Weights of a small transformer language model: a variant of Muon for these matrices.
MLP neurons of a small language model. Each row is named by its layer, matrix (gate and up: input weights) and neuron, and shows model dimensions 112-175. Each number is 128 + 24 x the weight over its row's rms, rounded and kept within 0 to 255. A neuron's up and down rows have the sign that makes its largest values positive.
After each neuron's rows, "fires on" lists the tokens most often at its 100 highest values on Wikipedia text that the model never trained on. A number after a token or word is its count.

L6.gate477 [144 147 139 104 132 134 143 156 150  88 112  91 113 115 140 162 151 114 118 111 142 131 129 100 129 124 103 115 114  81 117 141  90 107 135 135 111 117 157  87 121 157 154 128  93  90 161 137 118 131 134 110 100  76  84 128 172 130 122 107 129 168 179 119]
L6.up477 [114 147 162  72 168 162 161 105 134 192 133  82 131  98 102 125 144  97 116 123 193 155 143 160 130 136 118 122 140 145 161 156 114 125 127 132 166 153 147 125 116 145 145 122 108 136 116 144 100 142 108  97 132 146 156 143 157 100 135 130 131 111 106 120]
fires on: "ir" 31, "m" 10, "p" 9, "-" 5

L4.gate613 [159 176 142 100 101 103  82 141 131 139 117 154 172 106 128 120 127 129 140 137  88 140 125 131 133 106  96  92 131 120 142 129  93 130 147 110 156 135 166 120  95 156 153 161 100 136 138 162 113 148 107 166  98 103 121  87 173 135 132 121  79 154 136 126]
L4.up613 [132 149 126 122 133 123 138 108  79 132 131 117 140 110 138 106 118 141 156 105 101  96  93  90 140 125 160 142 102 149 117 147  93 146 146 129 166 117 114 170 117  98 148 150 140 136 181 170 109 100 121 151  88 133 139 127 110  76 130 122 141 123 121 124]
fires on: "il" 26, "ill" 16, " " 16, "h" 9, "ell" 5, "ll" 5

L5.gate937 [138 107 100 111 127 109  77 143 119 110 126 132 145 104 148 110 155 138  91 112 154  87 186  77 115 124 114 144 102 124 117 131 116 113 127 108 162 108 106 110 151 139 121 109 145 117 129  83 122 154 142 158  93 148 177 137 163 143  97 109 145 140 146 124]
L5.up937 [163 117 116  92 153 138 111 112 144 163 153 160 157 122 125 123 137 116 123 150 107 154 150 124 130  96 148 146 110 162 151  94 129 174  99 102 136 162 175 111 163 100 107 137 140 132 146 108  88 165 156 100 161 150 147 125  85 130 150 132  97 136 101 150]
fires on: " the" 18, " a" 15, " to" 11, ":" 6, " from" 5

L6.gate685 [160 112 124 152 119 137 118 128 131 152 117 132 110 165 149 115 131 126 123 108 120 119 138 102 133 137 114 125 118 143 128 157 140 120 133  97 149 143 148 132 158  97  81 163 163 117  98 139 126 130  98 167 118 132 113 160 138 119 101 141 112 153 164  66]
L6.up685 [161 144 123 148 100 140 151 157 139  86 139 103 193  96 113 144 149 146 114 128 118 127 140 170 131 137 154 103 108 148  97 141 153  99 150 130 155 160 121 126 142 133 115 153  76 100 153  92 150 162 138 162 165 117 145 129 161 105 120  99 142 101 102 122]
fires on: " s" 25, "ax" 9, "ut" 8, "ric" 7, "as" 6, " R" 5

L3.gate504 [127 109 125 111 137 145 168 130 140  99 139 121 120 108 107 109 133 165 112  62 126  97 111 103  95 140 109 109 127 121 159 109 145  72 105 112 126 111  96 119 134 154 154  97 159 142 113 161 115 142 153 165 132 113 133 116 136 151 146 122 120 161 121 153]
L3.up504 [153 133 129 127 136  87 137 137 111 141 159  99 136 117 130  95 128 120 125  91  98 148 125  99 169  98  90 127 152 157 115 123 165 138 134 105 112 134 115 152 117 147 122 145 161 116 149 141 129 129 106 142 118 114 120 113 195 145 130 183  94 124 156 105]
fires on: "y" 15, "sh" 11, "land" 9, "ch" 8, "e" 7

L6.gate722 [ 97 117 135 159 102 117 144 142 150  75 149 134  99 137 112 144  84 126 167 111 103 133 128 105 153 125 136 121 127 123 144 120 134 168 140 100 123 139 147  99 138 122  85 129 127 117 164 173 150 101 129 129 153 110 109 117 165  86 117 177 112 143  78 116]
L6.up722 [118 129 142 147 148 132 169 159 114 169 151 198 122 147 100  85 108  98 106 139 126  80 112 123 146 127 102 126 104  96 121 131 127 126 111 125 127 123 162 111 130 127  95 151 163 154 133  89 138  90 117 128 143 116 109 135 161 137  85 130 167 104 125 122]
fires on: "." 45, " the" 17, "\n" 7, " |" 5

L5.gate898 [115 121 131 128 138  93 136 108 136 125 129 130 113 165  78 121 150 128 139 182 123 102 117 146 113 135 147 139 116 105 196  92  91  95 120 120 113 123 139 105 115  98 124 160 121 130 149 126 136 136 142 137 137 150 109  52 124 123 167 135 152  74  82 141]
L5.up898 [140 155  97 115  88 133 168  79 116 113 161 103 154 175 163  95 115 111 126 138 119 164 119 145 138 103  87 129 154  97 115 135 152 114 159 148 167 114 141 141 149 138 123 103 134 105  77 133 103 136 134 108 144 141 145 156 121 129 167 150 128 132 116 126]
fires on: "," 54, "ast" 7, " cont" 5, "%" 4

L3.gate12 [160 112 139 108 103 168 102 106 104 129 159 166 121 146 148  64  98 101  99  85 137  94 167 104  89 163  86 130 120 117 125 107 119 122 182 172 112 127  90 130 128 148 128 175 141 134 131 147 131 120 121 131  97 130 108 138 166 106 134 117 152 164 122 153]
L3.up12 [ 77 157 119 146 136 100 109 164 137 114 110 143 110 125 103 118 157 139 128 141 161 131 150 125 147 120 144 159 163 148 162 140 117 185 126 111 116 133 144 117 118 107 146 133 101 124 127 102 148 123 117 136 122 116  96  99 101 137  94 128 131 152 107 111]
fires on: " of" 15, "." 14, " by" 11, "mer" 7, "ate" 6

L4.gate643 [157 124 165  67 170 142 124 123 153 113  97 128 116 176 102 147 124 117 109 127 153 130 148 134 120 103 125  71 115 127  69  85 143 126 114 141 137 121 115  91 181 138 122 135 159 131 100 115 130 119 114 109 148 132 109 161 124 105 102 130 148 155 127 115]
L4.up643 [163 123 158  91 131 156 127  87 131  80 111 154 132 165 129 117 118 144 136  76 146 129 149 118 109 106 139 158  94 115 145 123 117  93 127 160 137 106 115 103 142 142 161 142 168 121 141 136 116 149 107 124 133  85 127 164 104 130 175 105 137 140  96  56]
fires on: "," 49, " but" 14, " that" 8, " however" 5, " However" 5, " and" 5

L3.gate931 [139  93 110 131 108 132 161  97 110 114 127 132 103 125 122 143 155 114  56 143 143 120 132 122 111 119 103 125 131 119  94 129 118 131  97 133 170 173  96 129 127 137 134 105 112 177 142 116 121 128 148 125 139 119 115 117 116 141 126 141 141 139  69 112]
L3.up931 [156 112 133 126 159 184 130 135 124 105 114 127 126 153 132 119 113 149 120 101 130 146 105 154 158 140 115 154 155  98  86 139 112 125 171 142  96  70 145  96  91  75 155 120 133 132 139  98  95 131 152 113  66 143  98 130 157 166 101 150 103 146 142 158]
fires on: " not" 16, "t" 14, " to" 10, "-" 10, "ly" 6, " being" 6

L5.gate873 [143 110 124 121  70 117 169 122 142 127 111 119 127 172 101  97 150 121 137 159 158 130  96 127 115 108 136 127 155  78 124 137 160  85 177 159 107 101 154 161 107 102 107  62 146 109 186  97 162 141 187 101 143  95 125  83 119 123 100  80 162 158 133 113]
L5.up873 [145 112 127 138 109 159 175 135 161 160 174 145 131 143 111 149 149 102 166 107 141 143 151 138 154 166  98 125 163 128 110 111 120 141 127 122 111  90 159 170 107 143 101 106 117  93 165  97 126 118 104 110 123  76 139 140 115  95 138 146 123 164 159 116]
fires on: " the" 42, " be" 9, "re" 6, " not" 5

L7.gate954 [117 137 138 139 151 113 137 130 165 155 115 151 172 127 191 149 110 131 102 156 160  91 182 102  96 111 118 180 184 140 106 162 134 119 131 123 121 107 129 125 170 109 124  93 117 149  86 115 132 120 108 146 139 131 144 135  98 160 142 148 144 159 122 137]
L7.up954 [141 117 121 130 107 131 115 144 148 153 107 185 107 133 128 104 107 121 132 109 122 163 132 128 137 143 150 142 142 139 125  87 161 148 123 119 100 128 124  98 167 134 136 120 111 141 144 104 125 121  91  91 161 135  86 156 136 132 104 146 151 117 117 164]
fires on: "S" 22, "." 12, " States" 11, "ign" 6, "i" 4, "ited" 4

L5.gate332 [136  95  83 118 131 100 135 112 141 125 131  88 110 142 140 114  97  98 145 121 145 121 122 144 147 126  90 113 110 126 111 128  92  82 114 130 154 132 128 170 149 121 122 154 127 116 105 162 122 153 101 111 128 131 129 135 138 116 181 173 104 140 112 133]
L5.up332 [155  82 110 119 128 128  98 127 127  95 120 120 185 118 121 134 144 144 109 131 141 157  89 109  87 117 153 112 102 117  59 167 142 141 134 133 109 100 107 110 138 122 148 139 128 211 106 131 138  97 151  93  84 173 116 110 106 147 120 116 101 118 106 157]
fires on: " to" 23, " with" 11, "0" 10, " by" 8, "-" 8, "ing" 6

L5.gate739 [120 154 136 154 104 136  94 148 168 113 105 134 113 123 112 147 134 124 103  80 100 122 136 112  69 125 157  98 121  93 117 135 144 134 117 145 178 155 134 158 142 152 110 146 145 145 128 147 125 135  84 152 103 144 109 111 124 132  89  86 100 111 123  99]
L5.up739 [160 130 102 119 152 100  86 150  83 153  99 143 166 109 130 161 160 137 109 120 115 110 108 146 114 127 160 129  89 133 127 148  82 128  93 138 133 131 151 115 131 130 182 181 152  83 125 125 144 102 149  99  95  97 141  99 106 123 104  96 121 106 104 141]
fires on: "2" 12, "l" 11, "ish" 7, "h" 7, "il" 7, "an" 6

L3.gate627 [136  99 134 133 101  66 159 135 131 119 133 133 170 145 145 111 117 121 136 102 127 104 119 120 130 154 120 168 124 116 106  82 133 141 113 138 111 125 103  88 133 147 158 106 125 164 132 139 152 111 111 113 125  98 132 129 169  69 138 168 156 134 140 149]
L3.up627 [102 127 133 147 141 143 133 122 145  69 144 136 140 109 109 107 116  95 145 121 127 123 148  91 140 117 157 145 122 149 125 123 152 152 168 115 105  95 124 115 154 104 127 133  97 159 154  90 121 116  97 154 125 150  85 158 111 154 101 168 194 115 106 155]
fires on: "." 72, "ter" 4

L4.gate283 [ 95 120 114 117 103 175 170 151 132 148 104 148 111 121 132  79 150 129 138 111  93  63 153  85 125 116 117 142 128 107  98 135 106 120 151 127 143 137 152 152  81 161 122  79  87 117 129 120 170 135 111 114 103 127 172 115 157 123 129 168 121  98 144 104]
L4.up283 [151 107 128 123  95 131 112 141 137 112 123 165 102 121 144 153 116 116 127 110  85 126 164 143 141 103 105 104  68 147 142 140  93 189 130 100 142 163 123  97 142 123 149 141 113 104 139 135 116 133 122 129 156 122  75  89  95 194 108 110 151 121 122 117]
fires on: " the" 50, " of" 16, " a" 10, " that" 7, " each" 4

L7.gate73 [110 126 128 147 152 137  95 136 122 143 141 140  80 138 107 127 143 137 126 129 184 124 115 141  79 137 116 130 119 105 176  79  97 123 149 127  89 123 119 115 125 109 147 112 145 141 146 141 135 116 108  83 165 147  71  90  97 101 105 134 126  94 136 101]
L7.up73 [ 99 134 117  75 127 140 109 112 142 136 103 115 114 130 112 110 141 140 118 149 128 140 161  68 120 144 125 147 106 133 109 100 177 180 115 115 117 114 148 164 119 151 102 114 103 137 109 170 106 124 174 134 126 121 143 135 133 151 135 150 143 180 148  91]
fires on: "," 59, " It" 11, ";" 8

L6.gate430 [116 129 174 106  75 143 134 104 162 119  80 116 115 107 124 143 144 110  89 117 152 123 150 153 128 132  60 148 133  89 101 106  72 118 110 135  84 142 148 150 155 133 143 171 112 109 171 145 100 168 137 123 165 123 134 134 123  79 109 106 106 142 152 111]
L6.up430 [154 170 185  69  95 150 124 115 169 127 113 125 135 149 187 122 125  99 118 138  99 172 100 192  91 113 168 117 126  95 123 102 104 123 132 122 144 172 136 121 105  97 109 133  97 172 133 173 151 116 112  97 151 172 157 122 122 102 144 149 150 164  96 148]
fires on: ")" 32, "m" 13, "ir" 7, "ic" 4, "|---|---|---|---|---|---|" 4

L7.gate762 [159 114 111 111 113 147 153 157 140 107  96  98 154 116  93 137 137 121 155 153 112 134 126 130 123 120 113 104 162 122  92 115  98 133 120 127 185 148 146  99 147 153 152 160  87 108 113  87 136 131 120 123 117 128 129 106 105 142 161 145 152 147 141  91]
L7.up762 [ 89 131 128 102 115 124 140 118 120 134 107 133 143 123  98 142 135 133 165 154  77 176 140 121 136 136 124  81 129 141  83  94  78 102 182 109 175 118 144 146 114 146 115 133 127 105 122 136 139 122  95 149 101 133 136 133 176 142 152 133 142 151  99 103]
fires on: " had" 27, " has" 27, " have" 9, " to" 8, " in" 6, " of" 4

L7.gate966 [122 110 124 134 104 126  71 130 125 169 110 120  96 133 158 143 127 168 145 127 128 152 131 120 157 159  83  93 146 129 139  82 124 138  83 128 114 137 180 120 140 121 126 116 126 138 163 149 134 146 101  93 130 145 133 113 131 151 136 150 119 132 116 115]
L7.up966 [101 154 113  67 109 152 129 164 102 113 150 128 133 108 174 149 138 110 165 143 127 158  98 134 148 120 160 128 108  99 129 136  85  87 159 120 123  83 141 151 115 114 145 149 159  94 126 130 118  95 114 130 126 117 135 178 184 166 116 152 130 154 124 123]
fires on: " to" 41, " of" 13, " in" 6, "ly" 5, " for" 5, " the" 4

L5.gate153 [ 93 125 123 132 106 150 177 151 154 150 170 120 122 126 105 100 154 120 131 140 141 132 114 204  81 130 152 140 103 150  86 106 148  93 139 106 125  65 120 149 131 122 148 143 108  92  86 107 116 155 124 113 166 128 137 112 128 146 152 135 111 119 121 123]
L5.up153 [124 101 144 162 156 142 134 120 125 124 143 116 130 157  85 110  64 119 131 120 158 110 122 108 129 142 173 110 121  98 127  94  89 109 111 127 149 136 139 163 160 154 159 114 108 111 175 136 117 141 143 147 127 121  80 146 118 142 135 125 115 146 174 114]
fires on: "od" 21, "BN" 18, "og" 7, " gen" 6, " Mod" 5, "id" 5